config.toml
norm_eps = 1e-05
positions = "rope"
rope_fraction = 1.0
attn_scale = 0.177
tie_embeddings = false
parallel_block = true
schedule = "wsd"
decay_fraction = 0.831
decay_shape = "linear"
batch_tokens = [8192, 16384, 24576]
seq_len = 1024
z_loss = 1e-05
steps = 9656
MLP neurons of a small language model. Each row is named by its layer, matrix (up: input weights) and neuron, and shows model dimensions 16-143. Each number is 128 + 24 x the weight over its row's rms, rounded and kept within 0 to 255.
Before each neuron's rows, "fires in" lists the words (lower case) most often at its 100 highest values on Wikipedia text that the model never trained on.

fires in: "and", "as"
L7.up142 [117 138 121 168 103 150 118 112 138 164 115 148 186  96 127  86 142 116 136  97  88 139 121 161 134 121 128 109 135 165 156 146 143 100 168 129 136 158 165 100 137 142 139  84  98 166 124 126 133 158 144 123 129 118 121 112 136 132 126 129  98 166 112 141 141 150 149 101 125 133 156 136 126  86 144 141 140 161 160 137  88  89  79 186 156 165 172 155 133 132 143 156 124 100 115 128 142  99 119  79  68 168 107 147 173 160 173 142 158 138 133 142 130 150 138 121 134 117 117 142  87 148 150 122 126 135 108 117]

fires in: "an", "any", "annual"
L10.up390 [125 127  92 129 123 150 105 107 132 106 132 152 147 105 123  83 139 130 143 115 123 163  94 152  56 198 129 127 119 158 128 138  81 102 109 130 103 118 123  91 139 118 166 145 123 122  82 109 142 123 125  79 198 163 134 106 138 136 132 107 126 156 142 117 102 134  88 131 119 120 153 129  89 114 173 152 139 139 111 131 131 173 116 141  98 148 129 166 142 104 136 124 108 155 130  76 148 122 149 111 125 101 106 112 116  81 138 112 137 108 162 114 136 118 156 101 117 130 124  85  98 139 113 117 129 109 135 148]

fires in: "but", "article", "sequence"
L7.up750 [164  82 119 128 142 137 122 149 168  77 146  88 129  93 125  89 168 162 164 106 153 165 126 142 110 110 124 154 134 115 128 127 140 137 116 137 146  92 133  92 118 106 114 112  90 141 141 117 136 186 140 117 117 117 126  87 140 140 137 111  89  95 150 156 137 116 152  95 114 136 153 131 104 108 135 141 160 150 152 101 136 159  80 157 113 136 120 165 150  99 130 148 109 113 162 157 176 146 138 102 129 108 124 109 115 104 100 140 160 137 153 118  79 135 150 122 114  93 143 141 130 146 134  97 161 105 133 118]

fires in: "s"
L2.up650 [128 140 130 160 108 134  99 109 129 179 124 123 145 102 145 116 125 105 121 147 133 155 154 117 121 126 106 108 122 113 143 114 168 180 147 145 131 141 142 141 104 151 169 144 114 149 104 122 169 121  98 118 110 147 146  95 114 141 106 126 131 114 147 149 160 101 147 112 163 152 167 154 108 108 107 139 125 161 103 126 150 161 141 142 131 103 116 187 105 102 124 152 120 133 148 112 152 104 134 102  85 158 151 124  86 139 132  96 165  76 134 117 142 181 111 130 143 123  96 127 155 118 132 134 118 153  69 102]

fires in: "first", "zaz", "design"
L10.up351 [125 108 143  94 101 106 152 115  95 125 128 134 130 143 137 125 165 131 141 116 113 101 138 100 126 119  71 107 129 100 117 102 139 157 124  96 175 133 140  94 158 138 130 116 123 184 143 163  91 113 151 142 154  80  89 110 166 140 148 158 143 138 105 134 122 108 155 103 138 126  75 128 113 127 130 165 136 148 163 119  86  90 105 124 143 140 166 124  59 154 114 145 135 173 127 116 122 122 150 124  93 180  98 113 127 120 124 160 141 134 147 131 148 120 112 145 125 122  90 164 129 134 127 105 126 112 119 114]

fires in: "first", "former", "main", "amount", "open"
L4.up329 [143 137 176 140  95 148 115 130 125 119  92 113  93 146 182 140 141 131 171 133  93 209  98 130 141 134  82 127 120 178 120 122 143 137 148 138 113 105 144  95 159  85 108 159 123 165 104 142 158 132 101 111 173 135 159 172 108 143 133 124 130 136 128 132 120 135 191  91 150 130 122 125 153 118 132 118 124 143 145 163 146 118 103 126 128 117 155 170 114 121 139 156 144 142 137 159 154 106 105 125 142 157 132  92 138 117 118 107 153 142 126 109 139 119 151 147 149  93 120 154 113 112 131 102  98 145 102  88]

fires in: "one", "neighborhood", "age", "part"
L5.up390 [106  95 137 146 112 125 134 136 109 111 140 115 160 138 131 106 167 114 114  97 147 169 118 165 138 110  77  95 136 137 137 129 119 142 131 114 109 123 131  98 117  81 127 149 151 144 136  88 143 139 101 111 134 143 130  85 131 152 115 111 131 158 178  89 119 140 137 122 133 149 125 142 111 118 122 160 109 163 156 156 105 197 115 157  95 133 104 144 145  97 114 195 137 108 147 112 140  81  95  88 122 163 143 176 111 130 141 118 126 147 123 129 113 119 127 104 131  75 149 116 119 112 151 139 111 131 123 114]

fires in: "can", "may", "graphs", "platycerium"
L2.up202 [144 116 156 128  91 149 106 112 171 166 156  97 142 126 130 105 105 113 151 107 115 150 120 156  92  95 115  79 177 138 125 150 124 156 133 149 128 130 140 107 113 156 144 118 138 175 146 129 136 172 113 126 173 147 111 117 171 165 107 125 110 160 128 112  91 128 143 126 137  89 134 127 111 111 154 149 136 165 133 145  92 163  86 164 117 136 151 131 117 111 135 198 102 139 152 103 139 151 103 103  95 136 122 125 111 129 116 133 156 149 174 137 104 109 131 131 142 119 140  73 116 142 159 140 105 150 116 118]

fires in: "also", "later", "not", "people", "year", "therefore"
L5.up557 [102 159 155 129  98 143 131 117 159 119 128 137 128 106 172 105 124 127 150 129 120 173  85 142 132  94 146 138 146 172 121 103 156 159  90 169 129 125  75 107 137 151 117 173 116 147 170 128 160 141 149  78 120 120 137 136 129 134  86 114 150 147 139 128 164 140 102  61 135 122 158 199 120 107 131 154 134 131 135 149 125  90 143 156 104 146 128 168 141 130 153 110 117 128 169 153 165 134 181  98 115 146 141 113 141 127 157 110 169 161 129 125 122 162 123 128 132 152 134 136 130 135 104 121 155 126 112  93]

fires in: "at"
L5.up544 [140  98 144 170 132 164 113  95 150 152 117 120  92  76 105 130 126 139 126 153  96 126 108 155  96 117 134 162 118 104 126 118 144 130 168 141 151 108 136  88 119 136  94 149 110 121 147 176  72 126 108 102 165 138 136 110 148 155 117 160  91 157 119  95 108 122 104 131 147  89 169 151  73 110 137 148 114 112 150 108 156 130 125 166 142 119 106 136 143 115 143 137 122 139 171 171  95 120  83 117 108 133 168 149 153 130 148  97 109 134  88 147 114 169 142  93 143 126 113 116 136 145 137 134 122 153 145 118]

fires in: "a", "an", "daughter", "appointed"
L5.up722 [171  99 124 165  94 133 133 136 131 129 143 111  98 150 124  76 107 123 138 142 118 136 142 120  45 148 136 113 131 171 163 138 127 104 148 142 126 126 155 114 158 146  97 153 135 144 147  97 150 136 127 126 161 150 108 121 123 128 164 115 134 195 130 132 102 145 176  82 127 132 112 121 109  81 121 133  77 132 103 151 151 129 105 131 132  80 134 144 128 112 125 171 140 204 118 142 148 137 109  98 131 137  90 113 147  93 123 143 119 100 151 107 184 123 117 133 175 111 137 136 105 130 124  99 123 144 126 128]

fires in: "that", "while", "but", "who", "second"
L4.up294 [109 113 152 129 128 167 114 116 146 108 152  92 126  98 116 121 125 106 149 135  94 158 160 118 138 133 107 158 124 110 169 140 150 137 175 143 168 128 154  95  87 159 151 140 138 136 132 148 170 138 157 137 116  76 153 134 146 129 109 141 104 141 121 189 157 133 147 125 102  99 120  80  71 116 145 178 144 144  90 115 141 145 131 175 132 108 130 164 102 121 156 161 112 136 125 100 139 134 114 110 112 133 121 135 101 119 127 129 134 112 172 114 108 170 126 162 113 113 114 144 158 128 141 144 134 115 123  87]

fires in: "his", "her", "its", "from", "their"
L5.up389 [123 147  89 141 108 124 124 132 126 112 150 128  96 118 114 123 141 141 132  99 118 111 132 160 156 112 117  80 138 165 180 139 143 103 118 136 122 158 112 139 134 109 113 178 110 125 136 141 162 143 108 127 111 119 146 126 122 134 136 102  78 127 131 127 119 113 130  88 135 135 165 149 137 107 135 159 151 158 107 146 154 130 129 161 141 110 177 177 123  71 118  97 124 131 195 137 139 134 147 113 108 147 121 130  87 102 130 124 129 121 187 122 127 178 124 155 137 107 169 139 182 158 138 116 118 121 139 135]

fires in: "was", "is", "anthony"
L10.up506 [168  86 104 138  98 132 117 132 107 151 111  95 129 116 156 132 130 167 115 149 141 190 117 143 144 100 105 122 142 130 167 115 121 165 127 115 129 120 139 153 171 134 142 122 126 137 123 161 160 126 141 159 164 149 173  92 105 139 150  79 147 126 105 135 170 131 128 112 100 125 160 142 156 114 105 145 100 124 126 144  80 120 155 138  97 139 157 109 137 148 147 152 144 142 123  81 145 142 157  96 114 118 129 136 122 137 103 127 144  96  92 139 114 137 100 131 132  94 101 112 139 156 187 134 138 110 119 137]

fires in: "as", "and"
L10.up418 [108  94  86 115 104 152 126 140 142 128 124 101 130 161 104 135 140  96 138 110 136 136 108 156 158 137 101 149 106 126  84 107 197 144 129 145 101 115 148 110  73 132 122 150 128 114 138 114 134 126  96 130 151 154 137 127  99 132 134 138 111  84 105 140 144 113 152  88  81 132 116 118 125  84 139 119 137 155 126 104 138 149 113 153 139 135 124 129 112 100 144 129 120 107 112 114 106 117 102  91 125  99 150 104 111 155 123 129 178  97 167 136 174 141 124 122 149 135  93 118 136 137 100 102  86 126 126 107]

fires in: "his", "its", "their"
L2.up566 [145 115 154 127 130 149 150  61 150 165 157 115  84 142 121 110 119 113 114 120 103 153 152 132 116 133 163  83 143 120 172 107 162 108 198 128 114 139 106 107 119 157 111 129 141 122 125 161 130 169 105 135 149  95 109 129 156 147  98 156  63 144 114 101 111 124 144 127 172 113  87 135 128  84 131 155  95 140 126 177 159 122 115 124 121 131 135 149 107 101 131 160 126 139 176  76 117 130 131 131 120 115 116 138 156 125 103 146 132 149 134 133 101 125 128 173 153 101  82 137 150 139 122 135 131 153 130 127]

fires in: "in", "from"
L7.up130 [116 132 143 166 136 152  82 115 143 159 128  95 100 146 129  77  89 128 177 125 122 147 107 193 103 130 103 152 167 117 121 116 124 141 143 137 130 157 147 140 122 157 151 107 119 131 140 131 141 170 155 153 132 168 147 139 155 135 121  84 112 206 149 142 137 142 124 114 175 119 123 127 122 110 144  99 186 140 127 172 157 173 121 123 159  73 129 152 126 119 135 149  83 142 153 144 136 130 135  97  95 146 109 171 105 116 109  96 146  99 130  73 122 115 148 139 118 115 169 124 118 132 132 122 101 130 130 126]

fires in: "will", "would", "can", "could", "may", "must"
L5.up189 [151 145 134 150 120 124  94 115 121 168 145 123 167 131 170 110 131 147 109 115 105 120  96 143 111 169  63 132 176 113 135 133 128 151 123 116 130 142 178 133 109 129 143 114 176 191  99 117 115 144  73 143 160 123 137 135 116 145 137 152 115 132 107 161 123 112 140 107 171 101 122 165 126 144 131 145 148 142 174 127 120 116 136 161 114 139 164 124  63 128 168 127 118 144 115  97 109 137 161 127  96 162 152 105 126 143 139 134 203 122 152 116 135 106 120 116 124 110 145 106 110 131 151 109 134 165 114 135]

fires in: "to", "river", "away", "norway", "railway", "n"
L4.up618 [151 139 125 173  84 138 139 137 116 154 163 137 174 122 146  89 127 156 128  77 133 181 153 127 108 149 106 107 141 152 150 151 165 125 177 151 170 164 146 107 125  74 132 123 194 124 103 110 139 130 134  96 155 138 151 102 131 132 155 113 108 124 121  83 110 118 152  81 138 103 159 112 137  74 156 126 165 147 139 166 135 126 123 176  94 149 168 118 125 115 120 116 142 145 156  89 124  87 117 109 112 137 131 102 133 152 152 176 161 150 105 139 140 126 121 124 121 130 121 153  76 140 184 134 157  96 110  94]

fires in: "an", "or", "any"
L7.up592 [177 126 151 137 103 143 144  96 172 130 143 103 106 129 135 109 150 117 136  78 123 155 132 135 123 149 145 133 129 134 130 111 122 106 133 105 134 100 176 161 127 171 147 134 127 147 132 145 135 152 146 118 197 193 106 120 153 131 103 121 111 145 149  79 153 103 104 125 108 116 146  65 107 116 171 135 106 160 137 118 159 164 162 170 140 128 126 149  95  57 117 134 147 130  88 128  97 153 136 123  95 124 125 141 180 139 124 125 138 117 125 110 145 159 122 117 137 110 127 120 107 143 156 138 113  88 134  89]

fires in: "and", "to", "or"
L4.up643 [159 131 187 138  92  98 155  83 172 153 131 155 101  92 127  99  96 105 129  82 147 161 150 129 124 151 131 116 125 128 173 150 132 118 184 132 160 110 168 121  95 115 115 106  94 163 103 144 136 130 119 141 129 132 164 107 165 161 155 120 120 130 149 117 135 107 155 139 111 130 124  99 117  69 157 129 131 174 138 124 144 144  81 148 129 121 117 156 153  97 114 149 119 158 157 171 124 123 139 108 106  98  71 100 148 103 142 154 124 129 150  94 117 173 118 153 129 131 172 132  92 135 125 125  89 144 125 115]

fires in: "is", "it"
L2.up227 [106 111 131 133  99 128 122 139 110 162 126 122  79 111 180  99 146 137 134 150 130 116 175 112 128 125  91  81 124 163 143 129  95 140  90 142 118 145 123 159 102 133 131 152 120 182 115 110 152 124 136 115 135 106 154  96 120 141  95  79 139 126 154 101 150 143  93  80 139 119 169  99 115 121 121 198  80 128 154 117  70 114 130 159  95 130 115 138 128 123 154 159 152 157 136 131 167 119 160 106 111 167 134 137  98 150 111 122 136 140 204 127 144 138 123 112 137 139 123 116 157 146 147 128 120 165 137 124]

fires in: "to", "and", "points"
L7.up197 [ 89 133 141 131 115 158 127 145 116 120 149 173 108 158 102 122 129 155 105  83  95 119 129 144 133 145 110 103 168 115 115  91 138  99 125 144 169 127 151 140 117 136 129 181 139 126 156 109 104 164 115 112 134 134 120 121  97 149 115 127 117 130 140 156 163 129 112 102 113 119 124 156 135 128 171 141 171 130  97 125 103 161  82 154 120 136 127 192  89 169 142 144 126 133 145 132 122 111  69 132 119 143 137 155 149 171 101 125 156 110 180 147 130 202 119 128 157  98 134 127 114 137 105  99 128  77  79 122]

fires in: "first", "two", "swiss", "only", "last", "final"
L4.up87 [146 134 145 159 104 144  99 146 169  90 120 142 132 146  91 105 148 104 131 106  96  98 123 115 111 143 107 138  85 172 105 147 107 140 115 156 159 108 167  75 105 121 122 188 123 145 134 123 133 135  82 144 121 132 164  84 137 144 142 137 108 132 144 157 112 143 179  76  95 148 117 155  94 128 120 134 107 109 117 144 112 104 100 142 111  72 132 178  84 130 100 169 152 135 104 128 165  86 109 102 107 136 105 116 151 172  95 117 103 121 137  85 167 115 130 159 130 115 169 137 130 106 172 154 121 112  99 129]

fires in: "there", "them", "therefore", "average", "government"
L5.up560 [ 87 127 119 130  96 108 115  93 126 121 135 109 125 115 142 130 120  77 132  78 105 130 108 133 102 173 137 135 149 158 134 149 152 156 153 150 118 177 108 117 146  99 136 119 165 140 114 100 153 137  89 144 186 165 182 130 123 141 129 151 112 159 131 133 120 167 183  73 125 111 201 130 104 113 100 132  71 141 130 122 145  94 132 129 135  98 144 152 175  97 140 136 136 116 141 122 134 119 133 125 112 158 101 138 118 127 130 134 131 144 178 172 120 110 162 170 147 103 139 144  87 130 147 122  94 125  97 101]

fires in: "as"
L2.up329 [152 154  97 147  84 154 140 159 112 122 153 138  91 143 136 120 124 132 123 135 138 116  92 151 121 107 100 152 108 167 135 165 132 142 127 140 134 146 153 113 101 109  88 126 133 127 138 135  98 129 110 124 141 112 147 106 108 130 135  92  99 146 131  78 154 166 141  89  89 124 177 134  87  94 148 148 145 134 127 155 109 131 107 164 122 133 158 109 103  81 125 179 143 110 111  77 145 115 101 112  73 151 116 111 128 168 143 120 154  82 145 128 140 163 133 143 142 127 134  85 143 175 140  75 164 134 142 115]

fires in: "in", "first"
L10.up439 [148 147 161 170 143 128 129 128 149 130 126 121 145 131 155 129 130 150 168 110 132 148 116 141 132  98 136 150 123 134 131 102  94 116 143 126 115 150 123 114 149 108 120 128 150 148 119 135 124 173 115 149 173 146  86 161 126 140 173 126 160 175 122  89 150 120 137 145 129 177 112 145  99 123 155 157 128  91 202 132 154 107 128 155 175 115 162 150 152 135 140 121  96 130 151 101 131 120  82 136 126 153  83 146 115  88 100 106  93 123 113 116 128 185 162 116 159 112 145 134 112 125 131 105 146 122 104 147]

fires in: "with", "through", "on", "along", "between", "alongside"
L2.up97 [177 156 123 115 134 109 138 139 116 144 160 155 178 141 137 117 135 114 143 141 119 176 136 149 105 136 138 125 141 163 144 122 162 152 142 179 159 149 157 112 116 129 129 133 131 138 114 134 111 183 118 127 183 130 113  66 127 148 144 132  88 129 131 140 128 108 177 115 126 142 116 117 155 125 153 131 117 134 144 140 134 151 147 143 121 157 166 139 142  59 124 160 139 161 107 107  96 140 142 128 129  98 126 159 167 123 128 145 138  91 163 151 177 147 149 142 140 107 141 139 131 140 106 129 137 106 105 124]

fires in: "is", "are", "be", "being"
L4.up83 [151 150 102 138  81 127 106 129 117 125 100 118 100 122 121 111 177 172 134 112 128 137 107 132  76 125  99 129 128 117 164 117 154 144 144 146 115 137 175 144  79 158 123 128 108 120 167 162 172 152  97 148 181 104  93 116 110 147 113 115 161 158 133 175 153 146 139 126 152 116 130 117 128 126 118 168 124 130 136 138  99 152 125 132 123  96 147 123 101 118 139 162  65 155 159 107  97 110 157 115 112 121 158 134 151 134 124 101 128  94  88 134 168 115 120 119 147 140 149 138 136 139 130 104 144 140 138 126]

fires in: "this", "first", "end", "that", "following", "same"
L9.up584 [112  81 147 139 120 128 133 118 128 118 128 115  89 185 149 144 122  85 182 115 110 133 131 161 163 125 129 152  82 127 146 123 137 127 146 143 123 176  93 131 107 133  93 158 147 115 145 109  97 117 109 123 151 117 159 149 115 154 148 131 130 123 114 138 169 112 191 129 151 128 106 153 145 152 162 136 118 133 156 162 113 129 109 131 175 123 126 144  96 102 137 164 178 153 162 151 146 143  93  96 136 158 107  67 126 147  86 143 114 153 126 154 143 113 117 125 124 130 121 137 109 109 155 157 131 108  84 120]

fires in: "in", "of", "at", "the", "located", "km"
L2.up326 [130 117 174 156 132  88 127 151  82 147 114 109 139 159 162 106 126 106 148 113 140 140  99 136  92 117 122 124 151 131 151  92 157 149 150 174 145 141 146 138 113 115  83  88 171 120 124  88 104 137  81 144 146 116 131 132  96 158 169  86 113 134 151 169 104 119 147 110 160 110 128 170 146 111 162 114 151 176 152 153 128 116 140 141 153  72 116 165 120 106 107 113 143 149 133 168 149  82  80 122 130 129 120 158 111 119 135 120 138  99 120 165 152 153 152 107 136 170 153 112 142 120 132 149  88 115 109 129]

fires in: "the", "born", "that", "victor", "about", "source"
L5.up498 [119 138 154 132 143 134 142 134 140 163 134 139 166 115 124 106 109 115 145 186 145 166  95 144  86 139  85 152 127 144 130 125 153 136 141 152 119 140 191  78 121 151 123 134 136 117 175  64 156 137  86 159 150 191 125 117  97 142 132  80 131 123 152 141 149 119 140 109 137 118  97 168  92 135 142 171 159 160 105 179 129 152 113 131 126 165 159 136  99  77 121 148 121 169 144 138 133 130  96 106 101 124 155 114  89 133 156 106 144 125 173  91 143 139 141 153 131 108 133 146 115 146 117 126 117 139 128 127]

fires in: "or", "white", "be"
L5.up200 [130 127 157 158 102 104 146  52 141 143 185 125 166  99 134  84 149 107 148 117 152 123 147 160 111 152 101 119 122 127 163 128 126 101 121 136 148 143 150 114  96 140 129 108 105 155 100 154  97 153 110 113 156 169 131 100 125 135 118 122 130 136 148 145  99 108 131 142 158 113 147 106 120 116 156 164 124 137 161 159 130 166 122 135 120 132 124 155 104  83 104 192 131 148 144 124  98 153 135 114 132 103 140 147 133 140 118 100 164 164 118  81 173 164 151 101 138  98 121 132 139 148 137  91 148 166 141  78]

fires in: "first", "second", "third", "final", "single", "two"
L2.up736 [121 138 165 144  91 123 121 107 140 173 143 126 152 182 126 155 161  93 170 111 150 163 125 141  80 153 140 117 171 130 110 118 141 130 138 168 163 174 170 125 145 134 108 138 115 159 158 126 102 147 144 144 150 149 100 161 103 139 130 146 124 138 124 144 107 192 155 128 134 133 106 139 106 122 127 158 137 135 180 135 132 143  73 121 142 108 121 154 137 126 107 179 101 175  97  79 155 141 138 115 116 120 148 154 142 111  98 100 153 155 141  89 137 129 114  95 140 113 111 116  75 138 143 135 158 139  96  85]

fires in: "early", "succeeded", "preceded", "silver", "and", "to"
L7.up384 [ 98 106 119 101 141 152 160 128 105 125 110 157  79 103 118 108 124  59 148  90 125 107 132 133 137 140 121 148 115 156 146 102  98 151 151 159 136 140 161 105 152 114 138 175 162 161 157 129  69 145 119 119 142 142 146 118 105 153 147 127  96 138 158 115 132 148 164 107 146 149  95 120 104 111 110 122 123 107  90 118 130 171 136 151 163 127 123 121 141  94 193 157 119 127 128 109 101 134 121  88 130 117 129 129 122 172  95 153 144 166 111 112 148 148 129 172 146 125  81 132 142 158 116 122 101 139 139  88]

fires in: "there", "january", "december"
L4.up577 [127 132 145 128 104 147 133 139 109 150 132 137 143 139 131 133  92 110 145 133 136 178 111 133  98 132 152 122 110 175 126 145 160 142 182 151 139 153 123 105  99 112 131 147 163 152 121  59 140 169 106 158 158 129 145  97 139 155 128 152 137 132 146 150 147 105 156  80 103 112 136 111  84 119 133 140 123 129 160 160 105 131 120 117 136 134 125 156 123 133 177 163 153 134 176 102 187 122 123 117  94 118 120  89  97 115 142 145 122 155  99 133 131 136 156 144 149 148 175 127 118 157 130 116 107 149 120 144]

fires in: "them", "t", "there", "provided", "scored"
L2.up406 [ 85 136 132 130  86 137 129 107 129 144 167 121 138 138 121 118 149 154 157 123 127 146 132 147 154 121 112 123 174 134 138 131 162 120 177 134 123 121 110 133 100 116 147 100 166 164 116 143 139 157 124 150 167 159 144 126 113 131 136 133 110 140 148 116 149 175 147 117 149 101 113 176 140  88  92 183 180 115 154 127 105 141  88 167 117 167 153 153  77  95 162 156  77 170 119 119 156 129 116 112 132 148  75 110 107 144 139 120 169  90 127 131 141 176 142 126 158 139 154 144 141 169 100 100 138 118 124 110]

fires in: "first", "of", "had", "only", "is"
L9.up319 [100 126 131 115 114 128 130 133 117 113 140 155 103 128 134 133 170  97 119 137 145 140 111 133  98 150 105 149 140 130 139 144 107 146 121 115 126 172  93  76 164 131  99 171 156 131 140 136 138 130  75 135 150 193 132  88 142 134 144  90 117 154 119 144 172 148 103 128 145 147 129 115 120 126 130 149  94  83 115 106 109 139 111 134 138 107 117 177 152 128 164 126 114 121 146 128 128  98 156 102 103  80 120  87 156 152 105  98 166  95 149 110 163 167 111 138 139 106 167 139 190 116 140 122 156 125  90  60]

fires in: "had", "has", "took", "having", "have"
L10.up14 [130 105 138  95 127 136  42 113 118 117 165 163 159 155 130 102 162 135 147 128 126 115 114  95  95 126  97 115 176 137 121  87 112 160 142 149 102 143  98 121 119 143 114 133 138 179 121 121 135 115  90 131 150 148 145  99 124 152 127 138 121 142 109 150 149 102 132 117 127 108 100 106  97 153  96 160  95 150 163 153 119 168 121 154 140 176 159 125 113 105 162  97 124 140 148 134 144  90 115 109  96 121  65 157  99 139 151  90 136  93 120 115 174 137 117 150 156  94 110 139 156 125 104 121 128 139 121 133]

fires in: "but", "or", "when", "white", "before"
L2.up372 [147 151 121 135 119 151 138  96 158 212 117  95 102  86 117 115 147 118 134  90 141 108 123 123 128 144 116 109 132 118 142 138 128 130 174 184 139 132 162 128  97 112 132 164 129 160 139 170 174 160 100 130 147 114 145 109 121 151 103 154 113 147 158 117 138 161 147 100 110  98 121 129 102 154 127 160 120 134 134 139 128 108 130 168 117  97 179 161 116  62 130 127 111 134 129  90 110 123 125 112  81 125 122 135 149 118 121 113 121  98 108  94 131 105 108 113 132 102 135 146  96 125 162 159 137 115 127 122]

fires in: "had", "has", "played", "went", "led", "faced"
L10.up210 [159 144 106 126  94 151  71 135 121 192 130 142 122  72 104 110 115 155 152 113 115 116 153 103 110 109 129 112 164 143 109  89 148 120 125 125 108 121 118  96 132 127 122 131 115 141 136 132 105 128 101 143 126 112 110  78 131 132 164 104 143 127 150 137 163 111 118 122 159 111 112 148  94 135 144 154 142 192 147 126 111 165 129 165  96 156 147 157 124 120 142 139 121 155 146 131 129  81 125 135 113 112 115 144 123 125 162 129 183  68 138 120 162 132 107 120 163 108 154 115 176 148 135  82 107 138 139 133]

fires in: "he", "the", "together"
L4.up552 [ 98 119 121 136 111 115 104 144 111 157 120 136  95 150 146 131 110 148 131 136  82 125 119 136  90 137 118 123 116 133 114 137 135 115 127 183 135 151 164 164 127 125 112 151 126 121 164 133 101 110 100 112 125 183 154  77 131 138  96  78 117 154 142 125 198 146 101 140 109 126 128 115  94 114 167  90 159 146  95 132 127 132  87 108 108 143 180 115 110 138 131 175 135 131 134  92 155  83 120 112 130 132  58 117 116 139 165 124 139 117 126  87 110 183 123 121 142  94 143 119 151 134 134 112 137 122 115  94]

fires in: "it", "announced", "can", "itself", "also", "that"
L2.up506 [152 120 173 110 140 114 132 120 136 179 153 119 125 177 175 100 130  82 125 101 108 162 153 138 132 113  96  87 131  99 141 115 145 132 147 153  99 164 130  97 102  75 101 166 160 156 147 131 151 139 107 140 124 118 106  89 123 145 105 136  97 121 166 111 112 113 185  88 136  91 113 119 145 116 127 136 128 140 146 145 119 109 103 161 117 113 121 149 153  89  99 161 106 144 117 124 106 152 122 125 118 158 136 131 122  94  82 131  96 123 168 108 161 123 112 110 129 142 120 133  96 147 176 134 111 150 115 149]

fires in: "and", "or", "also", "white"
L4.up285 [ 95 107 153 112  96 129 129  85 146 136 127 118 160  88 164 111 115 106 109 115  88 167  97 132 136 127 139 136 121 159 154 144 130  89 120 166 130 133 136 103 118 113  82 165 145 141 138 122 170 139 128 108 159 132 137 143 114 142 157  79 126 132 137 131 155 117 141  71 167 132 144 189 128 136  98 112 136 157 134 186 134 169  94 145  85 121 107 153 144  91 128 155 111  98 133 143 136 147 112 131  94 127 119 150 139 128 157 125 118 142 122 110 134 144 122 144 134 114 160 132 111 122 141 111 100 174  92  65]

fires in: "the", "analysis", "anthony", "guinea"
L7.up166 [114  84 130 190 120 145 147  93 129 128  93 127 110 117 150 126 135 138 152 114 141 140 147 148  96 112 142  99 149 147 201 129 133 115 151 151 152 123 189 100 105 165 133 152 144 161 147 133 139 126 107 119 104 155 104 151 146 132 176 139 117 129 116 176 109 134 141  87 139 127 119 154 152 101 112 181 122 132 109 116 153 128 141 138 105 122 156 139 108 115 108 195 140 176 121 133 179  80 131 112 128 171  96  99 133 159 125 103 102 142 123 124  99 102 128 113 135 138 126 112 148 149 154  68 122  92 120 101]

fires in: "and", "until", "the", "though", "gave", "where"
L7.up37 [150 118 122 140 111 119 120 126 116 172  80 126 125 102 133 122  83 173 134 137 133 102 136 123  98 109 106 145 111 134 163 128 143 127 174 140 145 153 143 103  85 120  78 177 138 116 126  99 110 113 111  87 185 159 127 132 131 148 173 108  80 139 124 162 134 145 121 142  95 128 132 108 139 114 127 111 112 136 122 110 154 120 134 124 124 174 173 145 126 101 133  92 134 174 146 117 112 129  64 118 134 131 153 153 152 124 104 126 191  72 100 108 158 153 112 134 132 105 117 124 172 143 123 113 125  87  95  84]

fires in: "s", "your"
L2.up729 [162 145 141 141 123 118 133 136 136 115 101 120 120 107 154 100 130 149 111 165 123 136  83 129 137 153 121 147 141 136 112 138 139 147 162 101 139 145 121 123 113 135 142 112  95 154 123 122 126 123 163 123 132 135 146 108 123 116 132 119  89 145 136 110 181 179 155 104 157 101 141 156 111  89 105 166 103 121 114 144 154 162 109 142 113 120 137 128 103 114 132 135 107 134 108 119 116 113 143 118  33 145  97  96 103 127 148 121 143  82 157 129 130 151 133 154 128 112 110 106 140 151 112 113 137  80 129  97]